From a checkpoint of a small transformer trained on Wikipedia: 413M tokens.
MLP neurons of a small language model. Each row is named by its layer, matrix (up: input weights) and neuron, and shows model dimensions 32-223. Each number is 500 + 25 x the weight over its row's rms, rounded and kept within 0 to 999. Numbers have three digits each.
After each neuron's rows, "fires after" lists the tokens most often just before its 100 highest values on Wikipedia text that the model never trained on. A number after a token or word is its count.

L6.up333:463531501489498504515526489487513492534501498512518489459456474522462477495492496501574491548478512524515506504530471494487472494508500471478472488501509512468483533538470505492480556464529501513487496507460501528502524504505557503486473477441488488495508522482449498497574492479548504508521508456489502479548516552564486520506529498517477446527497515546459508475490522507523514457464504478488500512507514493458453505458461495493520490504428498510486523505494510472512514477494479503478561496486468502507459499509529552506464495489509521547496495507487483471511504526506494525
fires after: "S" 19, " L" 9, " S" 7, " E" 7, " B" 7, " H" 6

L5.up320:476496491526530485475483495525463520522510551531497472505521446449504531511508550478510527495494492512534451470515497503471474502530483516450527489510513505474513519505507479510506483479472490508461480528529522515492528510501510472481524452492482508481504520553509473513491532515540488532500495450452520479504465505488496472490503508499485539467492503485527489476516504484475494485520502501504467499480498511530479529485512535492473456443487545533513493528523511468433496502513513517489504534443513507509497524467482476542511480584498498489514518475442508536508486473526510483
fires after: "9" 44, "0" 13, " |" 6, " Sun" 5, "1" 4

L8.up842:490501498515481464533530551481501519455498484521463486508517482529490510536478479506531533508487496513522468522488472486511475490470516487492494462548516496489433525530428491500500485527507495543536543529499517502465499550519504482452495475489509486488504543509471476552471482470534496441478502488492474442482530487508514516520486512488488456495490502513544552473494502477527500524484524587460495515496488492467525512481517501465492497487494508528539506519515520518518452500470489505472470457560506505495509494509490514499497507483458497492478515522498488459526513505498508485
fires after: " " 34, "1" 10, " won" 7, " for" 7, " of" 7

L8.up332:520499526516516482499484500485495559521485511535497520494459485471537523504482487464490448534552516508474530469495487500461512532502476520436519528487516464539473512502470466511502488490542458518498546489522477509494511482505492494476480504486457486489479496527502500518518476469506482466484492504502510502497501498523509505523483469486560495493546542455505520487474477481509513485511553548499485485492497503495450457493569491489519500474505469525503485488523520538497464452517469540503515511557502525525448486510489500515490485496515468573500565486537457494541474498484523484
fires after: "\n" 81, ")" 6, "." 5

L3.up151:489516464510534480471531511489522487533488515483491474447489457499530499566457495528466504549494532517519481474440505531467509478504491454491506479476500515476500496505501508516483482477518496490497470562460494501493484484495488497473471438463495482511499513524471524512477490522523510475493485503503451489522539558536530462445500512504500510522477547504484515531501532515490520479492510523490489503541503521541488478483546492496549490490496522522552532512520514495463482499503494529484523523490496492537518512502466501527473488512519481496521523495479514493494457538486519521
fires after: " (" 21, "-" 19, " |" 7, "ong" 6, "/" 5, " \"" 4

L8.up278:519520502485506507484524542518539509542526508488507464531500424485487583548495497463511455473534538520509484514476501484520501536484455496486473537457524497481515513541491514508513508472500530484529514544522495508476487544489542518488501535494461514470489515486527490503518510494512522508502498500508470530491485523511519494512532497465496522520477505524521515498491466517504515541507486522487504468481504475506529498508510534510483480452482535574494515509529480511521504497494459497510505491526475508538517463490520551500525491527482497492470504497502510474539466511463509457
fires after: " " 31, " (" 18, "′" 16, "1" 9

L8.up875:496469488527457473494497510507496488511528520510527520506489488545503507530476498469483515482494476531478514507496482512464503517548486503478488536503533545510467510521547487528467502481495497527490475516475476517514520532493524490494495520483472519481497522496477490495484512484497455497473490496502450500501512476479487475509561490483556469518479507494510489489493494527546495459440523521503523498510503515491425510504563427497503516506459497479550482537563473498493475518497498523524465466524498442522490517500538489504517497564507494506472468514542475512523486520510526493
fires after: " |" 27, ";" 24, " " 21, "1" 14

L6.up328:454471469540489505512539514494499501538470493480517483455481483481499538499527462539514496556494526504498475479507470492477488528509492464484473505473514465504519555538465535481487507465496511530510524507479443491517500507458513477536520441489455489525446504517500474501514537504479518492513503479564532483545524543479497526483516449516499465511504493518486540519500484497507503538455479516456491521481464505525489529518497509509511495514504534497485521474508489501540473466496485488548509523461447492528520463473554516525492444516539510520475504540501499475502469513487500509
fires after: " m" 10, " M" 10, " s" 9, "°" 8, " P" 7, " S" 6

L5.up556:516505470530493551484480557545495521486515480486473518527525495478488484532507441499523494481478499506551443495454486512475492511524511478476519511496479461479516490526509494518492495513461543498474518499530456520468544482518569523486476470436489559472501521492499489459486489509461512468493477517500541509520488511535504557530482467514504501475523508502529499461496529533537489481485455467519546483504494477518536450474474507530527504491476498513511520545547549473501520499511503504519506516503501491494465514485470489529461490509475511466506506463471496498501506487490551444
fires after: "9" 27, "0" 25, "–" 7, " " 7, "1" 5, "2" 5

L8.up419:524469458496465508537499513467470509481535517492527521480450526469523487504509470502531492513511577506507516520517504506496488472517553511546502461507513508516488519534464536525464478510485512497519526507472518526515491506519519511503505509483501522479507483514498519536495479495458498510554520510521495528483510503502511512486499520503486455500490534512512527470497496548480455501457515548506534488542494493492509528507492492546482525475510480514553521486496497512505489492529466541524485512495512435539502520532522460466450521536532529485463533492466526498518447479518456490
fires after: "th" 23, "st" 18, "ast" 9, "rd" 7, "est" 6, "nd" 4

L5.up331:430528464493546486486523522517481508509498500495504487452493507528524511486524479524516456504499514491532495484481488478503513505487490468467493493453497520506531512562508517519498525524482568483515484504489519451500499527498566469514510544478488532519495495533504488489535517539509517469492448498486475486467505580503505524512437515482507517529495533518499524452485494523495547443493518491521532463532478515516469479505553502509492531520512542482510513528521496461493505496486554509516520499518510524490490509512459496510493523516526437508485492505492495487448473500515554532
fires after: "9" 32, "th" 10, "8" 7, " G" 6, "0" 5

L8.up622:508547510527471536489557530501499514510469478445540488517461500479549483545532508457502470486534491489527491486467514498539483521538488483463536480519488494533471490511500475513502510526503501523476522514517452510476543498488501487491521554453494480500510527514536476472486475521504525502500517500491500470503501497498517525511476517486529479490521497534518499469515517523548517488509461529546520500503487509460492474484511458497480496472500520487497481500511477515530466529524540491528523452525440437491473493507548527495499488510484520500481495486489521464450490507462478452
fires after: "2" 70, " " 15, "1" 9, "3" 5

L3.up240:517498484486519470511489503444453489478494491516471504457489454507489515520514507499495468524473564531507490478475541506502501508544488489499494507454504484497520507513512491498519487510486484555485500530480487514451521474465506506505509472518449528456525493510472458503537520502509535487472495487521479430499496518482542531480503480529511472506475534499504529545505524519524509483533493516478539503440533531489522505502540514494498501496508504580526521498502484493488464531499485514530550493504505470548499538482497493463536519474478505503510513463502499505526483509431526468
fires after: "." 44, "," 31, "_{" 4

L3.up315:510530457510458496509500508490488520537482500524472516509504503437496516490516438519513513484474489542514476498461477518483526485508543519442479483471533484462504504506506529524520515516457525542519488504547505527456562475549556512470509524480508529490511523526541483465493508505506499511513510517487491482468467494494541501486460486562520472536509499521553498557523458515495523497473507483514470470504472483497539477498449500512469532533467530495526526495516516482488484508480521493488502524488534483513470539498529499507494476531465517484529510490483508465487525453493542470
fires after: " " 41, "–" 8, "\n" 6, "ri" 6, " member" 4

L3.up957:488533467440535488506499469479504533535475552454472475476509480503475544486478476494481489550484487505520498481495527482525498467548489489527548511519507512487503543539459479528496485471468514474515465479490524540531509501504513458435490483526507414547486494484514485504470543500518508521510517480514515469565509501492452460472496432520538497482505503544502503517504497474495522445486503511490461467537507483520455513482463471474480490473459464524486518520514520456488496496452498503492500499494480487487479462487476491493498471515512521492497516487475504492501489521503518479
fires after: "0" 16, "1" 14, "9" 12, "ro" 5, " Jeff" 4, "z" 4

L3.up665:513474455485534507506524485537501476515470490513540490509494550534543508520497479493533512525502502500509497455500505452546514464507488513529557539494517519554476522486514506492483494504503490459518466577503487495465499490528462436483484466484489480482489535454491525518510509498475519493523460506496489493525504509520537531537519476497465492523507524451522535486477492481523485509482511555466505455492555509483449496488488553485531508512502548529511526546496531467462508500476473508495467497496482474491520500478481516473487495472486485515488471494513537479509507520530523468
fires after: "1" 36, "3" 15, "arg" 12, "5" 7, " St" 5

L6.up653:471532481519502518560510507489510459489486516482492501485479496496471507504518512480562534520473562485508496519515478513485458501504547511480477522486503505473490505484513525490470504500526461475491477491471537509507529483453507463518523485482505503534457465485459490523482480522474513427541532469471474506485490514519487510502511521504439460538498531526509477479458514488509468518513502484510518512503517477456523506465527503515479490513490483516518539487501492478514497489519474508478486453498491491545482537479532521523441518507456490515512501499470545493565462525499519514
fires after: " |" 53, " S" 13, "-" 4, ";" 4, ":" 4

L3.up354:498493486514494497495492512453506501489532481516536491465430494462522507545535489482494520498508502515517502457460574466521501544505504526502489513494525504531470529547506472486475539486558495514505501542441469498474472480491507481484438522469483484453497488465482510512501494486490499499521489528460511504536547502471531491474511461483494464491451503443543500496491466494570473493467492545498536496530469504508463510500508502442535469488495528500512529561508495508495493439520488501496490512521535435509500493527501486506485541514493478507485478503565508495489511525476527506
fires after: "3" 33, "5" 28, "4" 17, " b" 7

L3.up274:491545460500477473507554495493511501540554489474500501475462483487572522559535499483502511527525484476512484501463514493503505481512509460497457538507479504500531550539527519496490498479499488516519479563477537531508514484465481502472516550496497491441503530491551500526487503497540531486506551507474492497499524544492497471533502510438502499528500511503499524510504513528488501512485542543516479502509491535492500536487497475506529525489489487505535508505538531498462489485500493537500502468502515452553529525486495458468480478509441528523497522484457545463496473533498531484
fires after: "-" 23, " (" 19, "/" 18, " \"" 11, " Gr" 6, "°" 5

L6.up202:505514504542524464490521503476545502522536510518495461484547504501460446485510466478527497497523507503521517545507467437502516482532515568504504478458480500505502545543498487487478484451535443581479463496476525530472524483479516474501420479466536504514474512468514528507482450506485495481497496511508517485525521521504508485511500435514478471520536534513495509481510490474544497494518491488470526514507486509480519489493513488516488455485452482557513527537542502475496512506522500516489490493518501466514501536511524525513481509481501480519496496474528475485507514538502497511
fires after: " |" 40, " W" 19, " H" 11, " L" 5, " K" 4

L8.up551:511494489535513509506524525527532498527500487500519497489511454514422514533521520478523491510493477501504466475475508470498505463482495455460475466464516520539488515496481501530513505492531536530531515509464465480467492527493509480484520560470489501521493475502490517513491483507513497471474515503469491526509482504509475530516503478509510506519474508514523503473498518489516508532468488546515521470486477526497498492537482498462534483424481505534489514529477513519547500510523505493512499494469480451508510506538559529519518485491451489529536557501514521470533492453509481485
fires after: "9" 55, "′" 15, "8" 13, "0" 9, "7" 4

L3.up320:488530478478464460488541481494494520498477487489523487491470542556498476574513505496518532481495507533537471522495499481512532478464458498488453472467553544516514481506530488478478498504445500463545529549503490520499505480541544444459491535504479506515489470528521512531535462510486501514511506510474459498500503496547456476488510464496510515513486500514529511444503492465514494473511513487522534497510481509506500497505515523509518521466500464483499518491511523481485535489484511532491471547477549497516506492509495504498484478532460452501530479494514468500482524475480518483
fires after: "1" 37, "8" 16, "7" 10, "9" 9, "2" 8, " |" 5

L3.up2:494493475515449514489477514495507487501484473470548489521514484503507517526496525496507490498482547526567476504419452510461473519513543495498503503537522473478468496474484513472523520479508471517481514500474537485473519502505484517480474489501506512499480483525498450468505489495514516479524461473515511517444488481543477535517538538526531470550520515517502540509500495507503484527475485516531491516515465546492512497491470508477520460516441438477516507508514484516454513493527511508510529486537534475545486480498499471495390480533499457484528478514499473517487525496504502464
fires after: "\n" 32, " " 23, "1" 9, "T" 6, "|" 5

L6.up370:463526489469528504477505476508526478544546501513481498496463483511558525494498487468514506475472504474547461490535491467519516474485524511494508460463471497487490519525454503535513532500472457471523500492484523500497500467491479488526527533465497495524481534495499450523504477549554504486498508480506526494471518543508478468534515510465480473544524477494491515486514480523509527507486494503504483490483460516531532501472526467496504535507514517517530512495491489482536508547504509513515557495516473502468528469494512521488469464518496529506463575549479501481471455464551489518
fires after: " " 46, "–" 9, "-" 7, " the" 4

L6.up116:504509463507481479530487500480514505550515502507458498494452510506523502501500494460519468522557507553518497496473489443421505500532472500469455510477516521483510534513501468478465514500473552536485457503468483486498486503480513472497488504478523434521478484487483507497507496501532513465535516502477515488526548495483551486448501469514471505516481545489486503493468477502508523527512524501536502486525493547506483499422514506528461529525508507484457544498536527502483471479509511504506500474506495477571529501517497524520493465503482480536502495509493487451473510540464502464
fires after: "A" 17, " A" 14, " I" 14, " N" 9, " S" 5

L5.up864:475530478478526487534507484501510533528546485490461503461488504492497505500491487516513498438503506497517451489505460500490463503555519510504495513501483488504505532532530455476492478496499538483498501464511486488519560467473514517503531499465492537521491482505509508487491502482506505476486499508476483507491466496506510497504569494499501502541505521505539499543510492538500506448511523517445517492510497555483496538506555467461532497468479474503508490514559500519496481510485509526515461487475518490531481495540564510499495503497485434526475484465516507458500477491467528475
fires after: " " 38, " |" 36, "." 4

L6.up363:449518488490511508545486499460498511523498469482438479495519477510482483520494479514519488521487548525551517471546513480492493433473489425524506532461535532478536540491512487496488526496550489491490516480521498475486510467522499524538478502517468471503501504496462550566488521516528546466485478501543473485515493524489520499529513520489526475547539494482484495470508512469480481471539479470470508496516480551470494488495486494489504525476514494490494509518521512469510460526517519491500511454514470508526546523511517566506503509477515508507518435510521485477521480512463549502
fires after: " F" 19, " C" 8, "M" 7, " N" 7, " Y" 5, " K" 5

L5.up569:493537454504506506566526530506513516531531492481494487488496490505542485515508498551574510494540503459496476500455495416482508490501519464515473521522515531520467510513465507488494518492525556511506466553528490500493551506452506501498531501497493465487510508509495470501492504530486516523496498494487484489508490476529554509498465518520493492500537537492482522510540455492522481509541474540447515449550534499492464488506484498476535471521531524511513522521505513467457499523470509485489487518534516473495481474503553495515496535491503457489473508468497505513515495503514483487
fires after: " " 35, "1" 23, "," 9, " (" 5

L8.up613:464508491496471490491503494458477458504482481503547500477473481455487519489524506502496490570485539457534493522440526512499481530508529486495445500500505509500550498525470452487500490492470480498506536526467532518516496533489459462500491485518485544511507470493453443506509494539507516475422515520496504506473514516523495474444469484515500474457498507538500491494532494545523491517503484514536507509505467464505510472478515493468505513501479484547484504494491479503485496464476491520493501464447504475551465543503521519436478538505529474502500475480529485496533474494496474506
fires after: " |" 25, " \"" 9, "-" 8, " US" 4, " Billboard" 4, "\";" 4

L3.up317:492516490554511471443504460498524511507503516491475478471502471490482549519494516465500505452501498516532491435536475516472525493510537497478495525487518471538554491514472496522516510518495472525505527503488519486494499501504535515482533506486521466450499480492536491488490507518492493530447536488498487447551532538497537549513516442513528491569515459491501533503497520511492519534493518477480540484519495506520508520518573495495472504545507513497520527537516480517508474469495499499480538496504491474531546534467509525478527517435464452520514461537513484547515511489500549465
fires after: "6" 41, "0" 23, "5" 19, "4" 6, "9" 4

L3.up793:490516454500548541494498461477446521487478464507434502474507455519472518527480494487465491522523518530494475486508501543472510502521547482452485476449531495504495502514493537522500464481503462526481531495504488454490524479486509520457532487486490482474501457526529425482513548459517516492415495504506476475499505549519506482502539476494497468502499510504500503485521507501514497514542501508533501437510515530474491498458531505476480489487509532521502526494514484477522447486490465501484544492517495497519518541464510477469512513479465479517490467502537502510543484469477495441
fires after: "." 18, "9" 17, "6" 17, "7" 12, "," 11, "8" 9

L3.up143:447477490536484556507536481470492500520483529511525486488474474505536474503522539525502439485505523477530445491498494492512507523510489473460508477499501510504484520559485518500469545488482463543506509497478540508486538512445512525486492497501467519472465540533461461531483475494541490447531464521512481496494501505528489501532503465490502484511467524487510497525527512493515546564499505511454526485486458528484495504524558521535525519518504533481473512518509500493488470489497476493526538488534544466526495518506500500510492520485476476521499533513493489515562523496483510475
fires after: "\n" 39, " " 23, "9" 11, " G" 9, "|" 5

L5.up595:509492473548495514495565521480499486482554500497500469475494514437508517475484505451514514517493552549514479507483505494518467459487484492502534488520522492506475521568498470479502490503528464523516499511470533513482555474474510520506458493490507450470513524506471546479537509491509508460548513545478483480495523485551513475541508503525523481483596504492515550501527505491517479533462530532501509457484507501514516510465513536502486538514526506504503531544524477495471482517488491496510516485501521478519538509507493503501485538506484457498475533544483519490516492526507543481
fires after: "1" 17, "3" 13, "4" 12, "5" 11, "7" 10, "6" 9

L8.up259:463515476501522486500531485506487501479500537512520480499487474485500489477517480485491468517547489512520505482496474520530481479519511504466496497458507513491453540475483494516487521480544461527495517507481511515501546471486503504511508509483485514495458516494508475490537475544518542465484489476532523480540463501488456528508508487475551434533510503549509496482473496543511523539448482520479509503503506511497483481534486519500475528461487510471485529495505502543499450475480483519490514494554469493514491472494557523496474489492523475531500532541477535491552539491471529525
fires after: " P" 21, " m" 19, "P" 8, " Ph" 6, " fl" 5, " v" 5

L6.up454:489506489463520508497527534476507514513466497525494494506471470509523505536471424513508503501546484494485480497492540469524478488451510475505506486491464525514487513485509511522499490500482501519514510523513483514519481491446471526467538532480488518479501507461471474526529508524507515494503499490475482512499523501531534520488532510501502509513498505553514517514526529518495523488524499500492508478566452515504506424468530462553515544496479511528526531473488555478465466502519518506481529465517458470509530534499497517507498493493515492475477542526472533476545439488549513477
fires after: " " 57, " (" 7

L6.up696:473492490481496537481482498438497504487497505484500492499476460472481511499527499481469520505473491529547507512475504468503471522515533507452495478512496515471463527507513506513529495496497452560536489517483526526470554473501468484487532466531509542525504506461449492447495466460483540480510478521501522455476493508520496465481531496507482446538485506499518492489479505484509508509538488542537523533488514522522500475476501511493460496498479499575507542502480499469489483512497532508486477510501490493502487507479471518437486495508525493498497463448475501498496472520489549444
fires after: "|" 46, "-" 10, " |" 5

L5.up516:519469463509521504518531525478460511520530468528559522516523490492514483535498498490530532475499477524529479468506465510494519480461493496483469477484528491490501531531462461491479525497499458483485473531454493486510474502497513438474510471501512482514518462524497451544503514565498495542435478496517548480510519556522505503480519496485509497490493464496468495466507489496502489499551469503488492423492476519506460499475484511486471506491455480469533509515495493458469479466470496528475479525503498466469520542514453492513497518492496495494471549506503557528485476484539515452
fires after: "9" 13, "1" 13, " of" 9, " in" 8, "8" 7, "6" 7

L3.up616:532496499500477498502529451499542524488516515539470455471482511547517538485523491504490480544551528452509499525468523475527500477512463485489490526482522488536494543530487505488513459476483511527465499536489503523509500513538499454445510493485511502504483477451521476547498506476526480496551467459473515509546515517528502520511484441508465538501508511492537498478501527509541496536470501514484540474467491498486484486465537478480489465530514519504511529501537520520543529482502465502530520454509533432479515492541505545516505498466462511499473479467516506483499489499485503478
fires after: " |" 25, "1" 14, "′" 8, "5" 4, " out" 4, "ou" 4

L6.up146:497565472502461502515515489493500503513538497530518524542449495476500540526462516450549501556500510496513501468477487485435508452483493493505522483504492504465515530522508461525486505476539502494526479497524507489519472470503508456487490513482457486487501492513479474508518528537531505486483476501492497466521518484471512522505536478512474475542523534501482485545512499508476494492551480500532520503500494527465466543506494509449483474513477480490512508497526493497517515458490490524534508449506493496550545500470499489509511513449486488521535506487463505463475548549474539514
fires after: "A" 13, " C" 12, "E" 8, "C" 8, " A" 8, "M" 7

L3.up488:498521490534462529542550510464520498536499465443493521491515486466507550500515503496520508460481505438520462529481474560495496535495476516473531522491542469503488521536489511495497525433496514501487522485470483468470554498507525503486507496489486493464509475508496480513507499479522544472485459513510518496527521489492476533519509531509477498528514504518553502493501525513513498513478498588496528479482464503500504529509494513474543515535520517540515521546541508470479485506484530508519568502505493474546483522510514492499451529511492513455500506496528486501457480500477538521
fires after: "2" 40, " F" 7, " " 5, " sc" 4, "C" 4

L5.up252:461499481511483512496538495525531547551516492463449495486506488481518502580486487508513455512536496501522463498484475480487498491509497534512470517457515478505495521545489504512506492495513487533517495528547495482474515540520529529480470495483489508466488487508509516509526479512494503449477492508513446506524515468492521532490507517478548526488515557509541519516530512511496484546461509513479482439491457483512500529498511459487512493459528506501515495484468500478478456519455506517523509486504512503530523518514509548493526520501474474496462472511465491547475480463519523455
fires after: "6" 15, "–" 12, "'" 6, "7" 6, "3" 6, "8" 6

L8.up894:483492510522488493451494514492490542497485543525509509505447434464515487522491485460500491508558530468486487460486498504491552477506493502509528498484477493492469524478514477493541443464540515560512520489490478452492483504500481446542511525500422474512510466478494500520514491497508516488488511525546463482555516514482498510460452484494548491510452505501482507497496517504509475477466541495495477481515494532470521494520505475506511504458522479504506495526505460523507493443507475515497503465513488472497449454502515512481470475463487501501460516484524503509452484506534475417
fires after: "." 66

L3.up361:524555501461518514523456506481468519501491518499522465522467553508521526514551460506533527503505538523510512486450469520475529435491494555490444478455551525498508535493509469481476511453514494471469450503450469515462480494475495465466481501516496458493527466473496503476483490427500504505509522464485502471531485541515544489509512457540500491464480518455531523494528509499540469491452507522504504466494504503489502515503497520483501501476505480483502505492511534495488499503505476497524460549535501475472477512521526509483498506508527473516512490505516542468521503477492472499
fires after: "1" 25, "8" 17, "3" 15, "." 12, "5" 6, "4" 6

L8.up452:437516508508517513482539523534480467515446505508484533446445481492484500459485498482508503483505540498509511485490523520465477507485465508508494461473523445503479509537527506482493523487509501501498508497499525553539468483460534478490545561472445498526435475526499510529506482468488453483518530500480521496477516504497486471477522468522488507534453538507506521500524546528531510498451491496486532489514485474523463492495480483529551542486496452508506539524489515530472508492476526497497502530502511489517520517528505514513450479565500515528491509493512529524516466510538508513
fires after: "," 20, " in" 17, " and" 6, " Ad" 5, " In" 4, "h" 4

L8.up403:519528500547525516485493522466521545532511529519494452472503472508482509503522458502526531519534498483513493491480505492495539519488461479508491468528521511504512541506446468518497488421534499582502505489463491529468491502486475491478497490508492477504522501466494527477535482487541509465486521472482564521519524539492501546530507484533498503529553532483492521509508509538514525506470476492497455480495482501550492508483511509472506493468529539495508522488506467493491440519523515526517484547547515491511473509492507475504472518499528461510479491533497523523544477488483510493
fires after: " " 33, "–" 10, "ip" 5, "q" 4

L8.up225:523504467558498506485540563475492544514494504481498491438481520532460480473520529523518520516527490540519496488519471510475491484543505502482473499452531512482488562514492487532501513471520492521527499505433500516486522469472526458519492470505465493500487543514465499485547523474509508479514480493513458485513491542489489539463499512528501498534508510459489508449500509526492513433501494508490528521483494531462488486464497532477533498480462460543495519480498514491516451503502497497532490470537476481524501494541524527500492520506497526492500513519505510487573514506473495481
fires after: " H" 20, " S" 12, " W" 7, " F" 7, " R" 5

L8.up311:481486503513490483462512453500516481485451525523475507512449435465521505455485502498473470515495532513499546513499458491450481514534492537493514532500503512461500506501508492485460517489533524492453507490513534503506520481465546499472495502487466456510450511550483515482520462488497538511495453493542531510518465527457474495464540526507477502512480484513500507505518475486512516524518509485469511509475517498463490415472542553504470499510510446542532521445506520496454497498501488497477518513508463480500514519517487481511469495549520543541536528519525543519512496543505512498
fires after: " U" 18, " in" 12, " and" 8, " of" 7, "I" 5

L8.up436:494511477535527500466534570447503507496499507509506486547499443519508542497483510500537505525527527468488475524470474489487487463524514521420515526494504450509455496517485519504492490485489515513502496500503511493504525519459497477507515545507504525529467530517474520497501465532515487464443499532510469476478509476498521514519521534502511514497494508461498541481548513470539521503437485569496501489501500514527521520494502466487510499475517532473528508489484485497487497494499453530522496504519498464538498504488540537511508528502504458492493484501466495519551501531484508475
fires after: "′" 20, "," 15, "9" 12, ":" 10, " " 9

L8.up817:475545459526529524479519523546533516558466445550494497516530509513487522489492506484482492559527471507515487494470500518485477440522508490460485510487480459544481540503511494489500505470512519527518525509496507508515469470459483517469512508487495498464520526537469489527513467439501510464511497511476503493504496544520510498504512486477470507556515551528542508509515521509508491518490459512517514505502495529512483477496522490477488482500507512489506532495513487504501476512501537515503517428507503463536508510505532510485482493508475457533527532544475458472529468478482475498
fires after: " " 51, "9" 7, " S" 4

L3.up340:527485478482459502536532479494541517536497482499497497521518538468513533507517461533553501518464531532521482467499456469520522487487529519484498464463515516520497466545474524503494470494512498508469493523531483511469522541515544509486487500495504488521516481461501514496486478487454505469463489551490497502456456524530492532512527476530494489490501477493473490510503539520471528519463497489466502501527528531483490553505485512479443507505485515536504547534496534517471505511485539502520522488499471493473451560523526483491492501540482471515543537519523465499508530522495507462
fires after: "2" 64, "9" 11, " " 7

L3.up14:511491491532440506488486522484506494537498462492444474542499539489531564514517506511520532489482551488521476453452480545468515541482527521494510476515512457482507513506514505498491483506511484521494483526487480489455532520523486538436518516485476485464492504499483495450485469508564522514523436518492486477478496513512511476471464494564517489540565518529546500467492476511494508462496492547488489500523485497522483476488532498476511469498491461484515480486536469506508486509528496529509508495557507495488497523505484529513479499500502513543490541502492496504498478487485497533
fires after: "2" 46, "1" 4, " He" 4, "," 4, " " 4

L8.up286:462498490491471518524493487465515483518485507519525521480466515481505519514526449465529493510523498504513521488525486479463518483524498473463495509518505548459467501504518500492515491457518463479500509521529495479517496484440503465491505465503449488530471488492481467519524502567529542444513462463523511474535494525534517512519507500473493464557486546513469500476458492496458479495502489469529504503501519504477502536520494461526492484469475516482471523509520519500522492481501475527540482494548483503474526459491535546469498488479480507536522494497486512486561531519461486537
fires after: " M" 27, " T" 15, " A" 9, "A" 7

L3.up387:471478493511509433526521493482551470521530499495536509484481485515495481508455491469495495485493522521499484482447498495521492494493482504515515512511472494491489471544499506477475502504535501482528520512530501547451538525450527497505461513475482501492514510544502485517514470516539522455487518488498477496510503526536507518482504534464484493525498530479479483522501495511480532554466477510514501499427500496471509512519526469490484445535471497558543534523509467520458455485503530496571494479516469453504491565520533511494478485531493510508481473530511488534527545504473532480
fires after: " " 27, " (" 14, "–" 8, "-" 7

L6.up311:507492476474472480514541509509497498512459474469495517442484443507487568496488484489499506514518483479495470464480492514497535535511494498496488499475519496524504459517480478496495460457522495492486477506476501495463489531461497484521450502483473499522522502503506487502513475495512506482511507493473508488545480506534500524514526517465543511526532517494503503466537515533500538494493457535533503481516489512482492472486525508482500471517528494516523515538533481504511443510482502502478528511495523500478498493493506473437503487539507454516489438519514506521489509479482547506
fires after: " " 41, "–" 9, " F" 8, " and" 6, " because" 4

L6.up829:526451515466491522512557523503543478499491490457514480478510513488525484512517514501557513489526483495525468517499507488479552510549507500484513515487503447504523514505498488476494479521521489494479532518507502498479517489436560468468512505493481516474514494499478536496469503506471525468487486489473470500511483473507500540502524511488485502511474480493510491517536485508531519487493487519502495497473505562522546514490501473497460445473529518496537492540485473491465482475520504545498517441507504502508512512489559505493485483519442491508493427495496450464456516495472525515
fires after: "2" 20, "d" 13, "3" 10, "–" 9, " " 7

L8.up511:500517484520523514511516494451500488517492495511499485484471459537480481452484496471559506502512517493524514499499482490483487540522546492472466480503511495478522556490479476461458528466529501517486535513483473473532510503443500433485497502474452476527470514492489490471541471492504515423506491459491482487521494524550483492504490498506451438527519528524478512502430498531528518494509509457493507520503494549487480482464479487491532481501508503515464513521476496486448486487481472516509482510538500532514458471485546503509494473472472490561508495503494513474535518521464502505
fires after: " L" 26, " H" 22, " Z" 10, "L" 7, " X" 5, "Z" 5

L3.up301:502489495554504518526497489494467524520488486489475492500502496512460544509476486518511489530528543490496478493496520497510492475459494477547500528460527530508486539515510450496476485501515476471458468529522527460488529478513479492496480480554482501511486480521463520550473521515495530476474511440505538497515525516501487504497471471511507466499525529502526485520510483451514489442484525482517506442523521469466508524489532513435537508521478482503475539522506481475488482485524462523536488512464510471470489493465552480490484512461465471510485528543510543479553481486524460506
fires after: "1" 32, "." 8, "3" 6, " Cl" 5, " L" 4, "8" 4

L6.up151:467526502525492500529513484513483468496463534512511440490491487459554521501488445476503504504527483507531453489506475483513468536508505503492474503465502461491490505521522504443499520484525516510480513527498535516528521440462511555483488513514482486420448478498466503511551491538548538473509486534507508505518535506524499554498524500534509432517484477492482521519478498482516543472459488509475515505517488531508521461503525506500530471519482536496529513513520499520516456476507460511520513476529479478489479491524540493469472501522491478504491492525483469506528506537497505506
fires after: " P" 16, " m" 15, " p" 14, "P" 8, " l" 8, " sp" 5

L3.up993:505532489489483511485517466458499507498457497493503542498508518500485496553516481503538491496497537481515473531488441491519499496507517509447508540489541458511469519516495505482512497497509519470545503539505480527474516521549512499441472454482494531444498482495502488456508463437519550463533473532483473497470524541505514536507466512531487456497493526528507494515499490494513482467412511569468518488514478538473519491516495507517490508530491497510507506521546493497469483491503526503500485513522511477492484509523519525525476525528508481512531524523512469503493508521519472506
fires after: " " 83, "2" 7, "3" 5, "1" 4